python train.py --n_layer=17 --d_model=320 --n_head=5 --n_kv_head=1 --head_dim=64 --d_mlp=832 --vocab_size=14371 --activation="swiglu" --norm="rmsnorm" --norm_place="pre" --norm_eps=1e-05 --positions="rope" --rope_base=10000.0 --rope_fraction=1.0 --qk_norm=true --attn_scale=0.136 --bias="none" --tie_embeddings=false --parallel_block=false --init="uniform" --init_std_qkv=0.0323 --init_std_o=0.0 --init_std_up=0.0323 --init_std_down=0.0 --optimizer="muon" --lr=0.0137 --beta1=0.93 --weight_decay=0.0099 --lr_head=0.00502 --warmup_steps=0 --schedule="wsd" --decay_fraction=0.326 --decay_shape="linear" --final_lr_fraction=0.0 --batch_tokens=65536 --seq_len=1024 --doc_mask=true --train_tokens=456300000 --steps=6963 --dataset="wikipedia_en"
MLP neurons of a small language model. Each row is named by its layer, matrix (gate and up: input weights; down: output weights) and neuron, and shows model dimensions 112-239. Each number is 128 + 24 x the weight over its row's rms, rounded and kept within 0 to 255. Numbers have three digits each. A neuron's up and down rows have the sign that makes its largest values positive.
Before each neuron's rows, "raises" lists the tokens whose logits its output raises most directly, leaving later layers aside.

raises: "ver", " you", "ury", "rone", " it's"
L9.gate582:128095050129124129093134104088105138129122164138180132131134147131128121109130131161138106117127146134160140136143129135185081134149102111165088139160123129147124104136095097089134175122171154124112094166140145115124149153101139166132118106146083114141114135158126098121120116123085150132107126114134149139099101170141109091078109159152117119148108183141146116158146138105113127132123
L9.up582:116146076186153126096115156109107178133153145132169088102152128123153144077100116098090108150154142127085114118126107135117127114095077132137111139167155132120155167099097116171094126125135102128085115158141173113172156127142120133131108116140130124099109143150142099107142107123111131102154116157127160116145118113124103135156110167138149134123128146137092095166140137151128106158115
L9.down582:132142098117161154121133124123103146146175121136089136139137124145096133119125111111159130160153091100174120106162102143147161127126112120167135136132143123114118151117101112131088132107151121148120107123151114127148088142128159146137152155136135108111145154134113104143113125120148120164138088117124163123150102096141124055173144127140145141132145130140113148174149189097149121170125

raises: "ment", "ment,", "es:", "mentary", "ments"
L10.gate274:179078113155149124105162084085155112156153118139142131105130142131149152120144111127128126123109107152150133134109097109184143128158130155129113132131081155145124118098147067103117193112141122116134129128106139121151141113152136130130139125156127121113109105127106160092106110121122132137140109102169123172150156152175031094108107139129112136130130124129134173123127099154161152138114
L10.up274:092123109135116139122094109169210130115140106133128143073115167121126135131114145110128104140084114145124184136105160133145123105119122108108078101129156171141136144088139125155072161092119113126148109130116140142147122145138107146146151134119123135135086109110106153136083141100121159102144178171128113146127170193115079147095110137120153095109100179117130140165134074167137156138107
L10.down274:134115115146172098124128097135117125137115159150098110089132125080102166170119089083146147117148115140184134093134099110123147136144156149114152129104107122187132118107088125156125160103115108133115165098141147117098136086144128103118145125159127095071122098113092181109108096166161114152143135092106153122103141126154129104129122118129135142094155137113085118139098092115164129173134

raises: " participate", " attend", " provide", " receive", "olk"
L2.gate455:136146109144125140106116142153124127132166127127118155106158180145140129102111099183114136173078171117115092117047156092127108096149106112118120098107147151167122127107128082140123117185114107131130110124167103151117135127158140111140150081096090131118125133154121117138136173112140122130152136153113145145152152136122145139134120094126132108130132144141117146157121169140139159119098
L2.up455:134131142123137103096117122125133094125131126100145104126165136138074088102144107104108083148126118144172178072086139132144178131111117164091131165121129103147103156086143080119109126159129110125161159097147142167155129132136123124146114109132097163107156117102160099100107108125100134138108181162132114145142149128138161069155133127121127121095140132142131119129154111148171125128108
L2.down455:130154090117127170156111122156141143136125165093145150126176151138128115157114127122108154138131114141138154122132107133122106157133115087133151137095155152106113108121096156115120110184115142136113084149186139181094084132156091148125111115101100123086123140085081148141147139104076112116121132118150104146179153171133131104145098107120126142155087165130163165154133126125063127102127

raises: "-s", "-j", "-y", "-h", "-ch"
L11.gate790:100148138111107116120080123097104111092101144140130123157147135146114131086131120136142112098129154093104105113112114143116103119153119105109161122137119131161120174163126118146095098109139193139136161110100151169104136094148102117151064106068129146103115104140111154172148094151124118121141131123106128171114131096119101121117131124138107150102131158124143123142098131122092111125084
L11.up790:126149132113104120120111158136070134118146113124072119135122128158110145131115170133141117100103122061150097143145120132107126128142161118120137100103109107149130147108134101122076149113134130124102168125110161139094150141151155109151110083123122132153167110118108189094162150136109141145155125130117133145126132115142115142108127156135151155086128157113182125127087140120142096145085
L11.down790:162160130098147127097118138172143155124100149123179145125148130120169134093112136106156145092096181096179112126137111167147153100091106088116130132143152107096086119134113075133115151115142153118086181096145164182134155120161129075119159178141104177116155113134103161139154116163147120139107130106105151133133142131142135144151110110143152103138097090115113154082114148129127119111108

raises: "iano", "ian", "ille", "iana", "illa"
L10.gate716:106154138136096123114143104107110147159118125178157094103090100175154132113122137101192107157119142118115149128145165130096125100137163123118126144129099121119135131121101123156165098120116124129126135120191126130088117107101123170148114101146128150143145120120115135120132128114120128170147116128101138114099147134106115114195142136136144106117146114130133142111120119107132148105165
L10.up716:128135108166114149123123159132101116153154181146111140150097104127152120157145139138148145131159136140160172137104130138135181114120143167082146165128077130134140109110170142137104138095141100164111149098101134137111122157107118099108142110145106087133159153103079089137119108132090098153127135157119134109147108117161109120160132111086145133142155123103077149131132125145152132077151
L10.down716:145099131139144132102122129099159083134140124129106175111090133158191133106130149088083101138183120123166153155144162118118133157100152114124094134133065157123122131094159151134134110125131116147118149132125105129101112132087102153141116155110129083159117106138151109152089086118079141118114145140088122152165122115145122189142150125123151166094117105128115096096123120114144152145155

raises: "ledge", "la", "ment,", "ment", "ments"
L11.gate237:110133135143141110145149147123105150148129112131146127101117138102147116147122136140123101113123086126126107137138157122096155094184119136126146100155163128153080152100132113123140166122093141136118149121136136116089122139101127171141098116180160122140124133143116098152131141109088112130129178103091147124121132137118119117121140163162202126106130127119133138083128102137149125116122
L11.up237:156106082161160114124120129105194122115158157122172132090128164160138139168081151148128179142089142111136145166141111149133143114158125106134112108089138110130154116110116111183135125087102129120155145081153154115118142130146161106143102143185110106156087140124132138126115116119154136069117176162136121108110115131109117170113110179149115118097102152126128126158126126137126132073147
L11.down237:163101128126130098142090111089119108138175187140141111129117136134123110158147136151118079152126136124150133166109139152157112116134120144149063072167130111114156147128116139175135129080098151138123115089117121112143169105124155125102149108172118096139099094139168127160123154118080148069110151116128136143106122113121116093106141147148112139192119124116099145093086113130109107138148

raises: " receive", " serve", " have", " participate", " provide"
L10.gate616:140136065132133180144100132070147137153113144131125108088158130143090113097113110152141116117068108127126105113067108124088120160151112142133141109124140165168135107109092130106092149160134128140090148082142088104130079156157118144142098119139104098102083103158148085151114093096110164130117164167169142128171159157117148126139107090123165132148127137096119175135153117139101161083152
L10.up616:148132084122149141143141137122105156136093160113149095114134166074127141177121108130162126144107179120156138153131140136126129142123136088132098128135140115161119123127150131136123093152139140110153111111104152130132122130169108140129126080134112167086142123124144134121119128105120180150108125176134119191135127117103123121145107130126138161136122138138135108141180142139151200149117
L10.down616:145124101128108146149122137138065139135096128105108107134122184102138134143145112140140109147127122128155139113168136091139108165167143114152141151129157152131101111091139102150132142161136137132121111163161154137092090152161087158102126124083098157110103110098125115111140140095080138130104126150123101137148162134109133138176132123126147114186133163114176187164141156155111128115159

raises: "ile", "ape", "one", "uting", " latter"
L9.gate237:169105139178145171121106143151123177107066099124169140106098155095117118147156122089130104120137127125090105156122124120150099125096101118118124135136105117103160100137136160096151109080139112147132117118155097173117100097162151132127166070144110131120144175126120126143124078113149151185152139163119138112136105094149116098076113114120156128114136134138149133105182092142144169136117
L9.up237:142158112110130158140139176164143118108095134122146182113103113106156130139144150097077168109118139169149135162123114127143157135159091133123131123115131135129134123144097128110162122109158090113149140121141122174105124109139161144084159120148144117120123106137153124115086074149111165131098171148156185127159138117135140185113133134110125132136139119143136118097137093122148147095098
L9.down237:148114140121139119159109100165139133144151115112069140109156103106142153114146118107162120143110125154168124133117093103127091154163125120153120074079130113124159138133122152132148106078138091110148115126176109179114100116163176143094173109149183136135126132154055100134104114145107113123125120161171124143131154120103120103142145096111121132154172159159114098081126103128141140146147

raises: " II", " III", " II.", " II,", " VI"
L11.gate617:109130130153086120133151093133141165079093147136126164082166147151129109078132105106151097112111143099112141152141125123089128103161139122092097126108119137146131180134090107165138115119132159113149144148118088103164108112102093162124108123066085141144108133140154189123152143107134170102102158150149141180126157142117135129161128136111087126112085110155110075083125087085121132114108
L11.up617:111111119120084099124134091106173129157112161117118088035174109149135151122097093149144077117109114096129138101150114132148112125142146167113087129129151126086132136107095124119168103106150120118163151119126149061107149132134144142146109153148142167140135139116126184127123142114133155145126111166119149142117108145117122174122110143157104107138101152137152096164116091119137153105123
L11.down617:145140100158118135092124118116122132132136124120128116128093112155140145097113105184099153108127144132107109159111091159140142167116130133120097124170086130115125139124126143127119139141112164124104161124116090138123199151154084132116089124145116106117130129129140120079092076147167148106128114126181157111095128119146154129113147155135125142141099160155052095179116128112136139133068

raises: "os,", "at", "os.", "os", "omot"
L14.gate127:112109183120126108133138159152112126160158131105188127095090114150111133104117118102128111122110168127146136110135136131127146162093126166121119085097153131077090148107090134189120162133127112101081185123098132178095115188168138112136110102099110134111107150111137136111111117098081122140135137122146166128140130134122124087095157125122148134120143168118125089080147144141105131118114
L14.up127:118131101117133107113154145079145133139161157135153132087148138092131123172118106178134145113082125164152153097117145142153146111119138125104129111141108117147107141176140142131131111149145142087129137120147129163147146171120140111185137126111153153111138114154112141144093141148147138113139122113157149108157216110176130137137103087141140048109121131169129107118118174105152122147142
L14.down127:087103138106110097127115192132101139143096132085117092140112156178100107140149123112088160094151140167178130128125127099121108163130124186122100134134104141121140140106122115135147109105131122131114144092109111103121111107115156131132149100134133134109101138082176120154122079141133134107113126136130177132120144120082115131149164111158107115088136078159132130107139138146163130159125

raises: "ment", "ments", "ment,", "ition", "ex"
L8.gate676:128105119130110153123166138136096114121136108112106133088099139147126106104099119111140114132130168100158110149121122134129115157133126117191106131147168115111119119118145103153067151110116118141164133122096125128138160104139160155143147148138136147106136134074106138142166124102070157123070115135115123163113146153179121109140148123142108114126095120139141149153139126152151124157099
L8.up676:116143126134111155110121139093149156106093079123117116111102103114142123116169092138110112131088137145110132117100129167121130090161143123130100109146115152135105132135184098146165142119118130112149168104147137127155150104147175128149143131127103116135153108103133118112136108090128114126154159133139135098063144137154156119146088122142139135069134116136152112121120063158130147134152
L8.down676:108138102166147134144102144134126133167107126120128133108137094152099107119114088140137118128147095091148150143072152137161123167123132167141113107115143131129121163140124144117147111151136083083165150107157139117136125088137124092147159139153101123141108122112139108099152057099098195119151152120108093106105178182135063048140149137157171134107122095142111133177082078141103116152143

raises: " I,", " II.", " One", " Two", " II,"
L12.gate294:088113134174119164136101141111174142129136138125087155103082163098093072104156146147169122156085151139107116136115127085150120148120160095165110116153103123116106151159124121116133132107140126100123093125137137117085147100155115104143125144110153113130151156118094098105092142144143160128087147141111147134132187107177115137099164137137120146110172166146134113126146116144155108133116
L12.up294:134138109156155164155142105067120111150135142124144128102124179125128124152133065152168116159129092135151144131111101136147109160137072099152145145114174095120129104136114121120123105142133118152130122120113125111086134142127198115135150188143130104150156122092174155129113146083138145154112088108136120148114155124144126161118078152149145098109137130113122140116114069093141118139147
L12.down294:144158122146160127067151125132150147149151146119116147092118099131127117142158099140099098149125139173111103150093126132176126144121144104162104171110122120135134123126099092126116140122144109152143134100151148137107120147175137135147155161154145123157118154136145114135101144133130148140097097131108137088160164125150153165109163132127097116077108129128144135153126090117138132126144

raises: " ...", "\",", " our", "\".", " ["
L12.gate731:130118131112092142140153141152098108123160127116152077126150112141137104123117159115119133115123152132154133151149130212127150126146105127107136162113154128101113145111167119126074162111117130155136130143137138111150122136128078162090082105148128140162150114101170144120087159117156120122082124114119116125154149183160102126102136072141114122163122150135162122129100123096112096088083
L12.up731:142155120151115132156133137153087117153128153117101136126126160117139103142199148120090130139121102120154132136155102095168131064164115132160142134119121081198161143069116131149154139117193171132159112124129148106100104155118161129139147148124141160149127147131127107102134119128110119124155140160128105124150103120139145136201141146115117128071102110129119154104129146127124142180071
L12.down731:139084140123126099163153168132131140124150102127155075111143091097112112124111127145140176154149135124117128135085138188140119108124110118111119150127157159130137129154157125129109190131094135119058155139139139102146150107114105149115109135167101141088117093122160132138092166091195142160101090117120108113117120173091110093121111121165136137144132133115091125144134139122156089115111

raises: "ants", "ant,", "ander", "atory", "ist"
L9.gate555:150138145124126144123124140090134143096164137158114147111128209150116134080143121098138073140153189141123124195137115138140143168137134112157122154090119172060122154133106100125125147142130123145113131129113108119147129131105149112157128039089133118142100145099123140140168113112141167123157147145141116144103102080161128136115113157105121126178132163117155073154129100140131114086144
L9.up555:150121112147127147131146077169111133104138082091098117136153167139116115209116077118147084113152088145098115170159122165137123132091108147114118102137124153126108124128145135140150136102123131109165098104116119132115147113136125113171142161127134121146134170110126106166134171093140161103119116108141115103066108105122120125130120130147164153152138145118127075091130121137102158049149
L9.down555:099102115101125099136101138109148145133147133146151108163123113170155097144101135146137166150106099154118103140094151126096121097128117140114151138156112149121154136133109139148138118112105077130128110114134111127116145122145106142123126132139102142113118143141083113111143130129149133107151113107087135119164134098135132138191111120109138152116135101128132113109169172116143115165124

raises: "ur", "ure,", "ures", "ure.", "ure"
L10.gate243:164127145127116132140097155164183180099091113138157096087141139144105120114131160165090125149138081138146093150154129099105156147153140150107138153146163066106117154087127150142133106118112136100155123116129119140134137119169136128136123110126176150119152106124122120137143142075145120125123112114081127127142140127178149111067129111146148092160126172104142118111143109137118132123120
L10.up243:123131080118142133082119109186141133119127144131152131133153157142143135127127138110116137131100112106119077120137111140160125104171130134124122156126135165114157115121145122134164145171111082144130122111133098156157147096119092143092074164175122123143107111106124118152115146047121148108128138116126121154146129123149117134119112123140116110103128191101209097132155137120079128107144
L10.down243:097157096075177120121084138140138150094144107124120142132167160148097118113128132135084142132115142096165097117123153105137166144134135154088135126114131095140139175163138162168147117097137122079161131126126138141152136131158138100128103119148147166143140105149126135147120125121116123131132113135120128118099141141160134091159101108112092133143144172129166135149121151099113140091143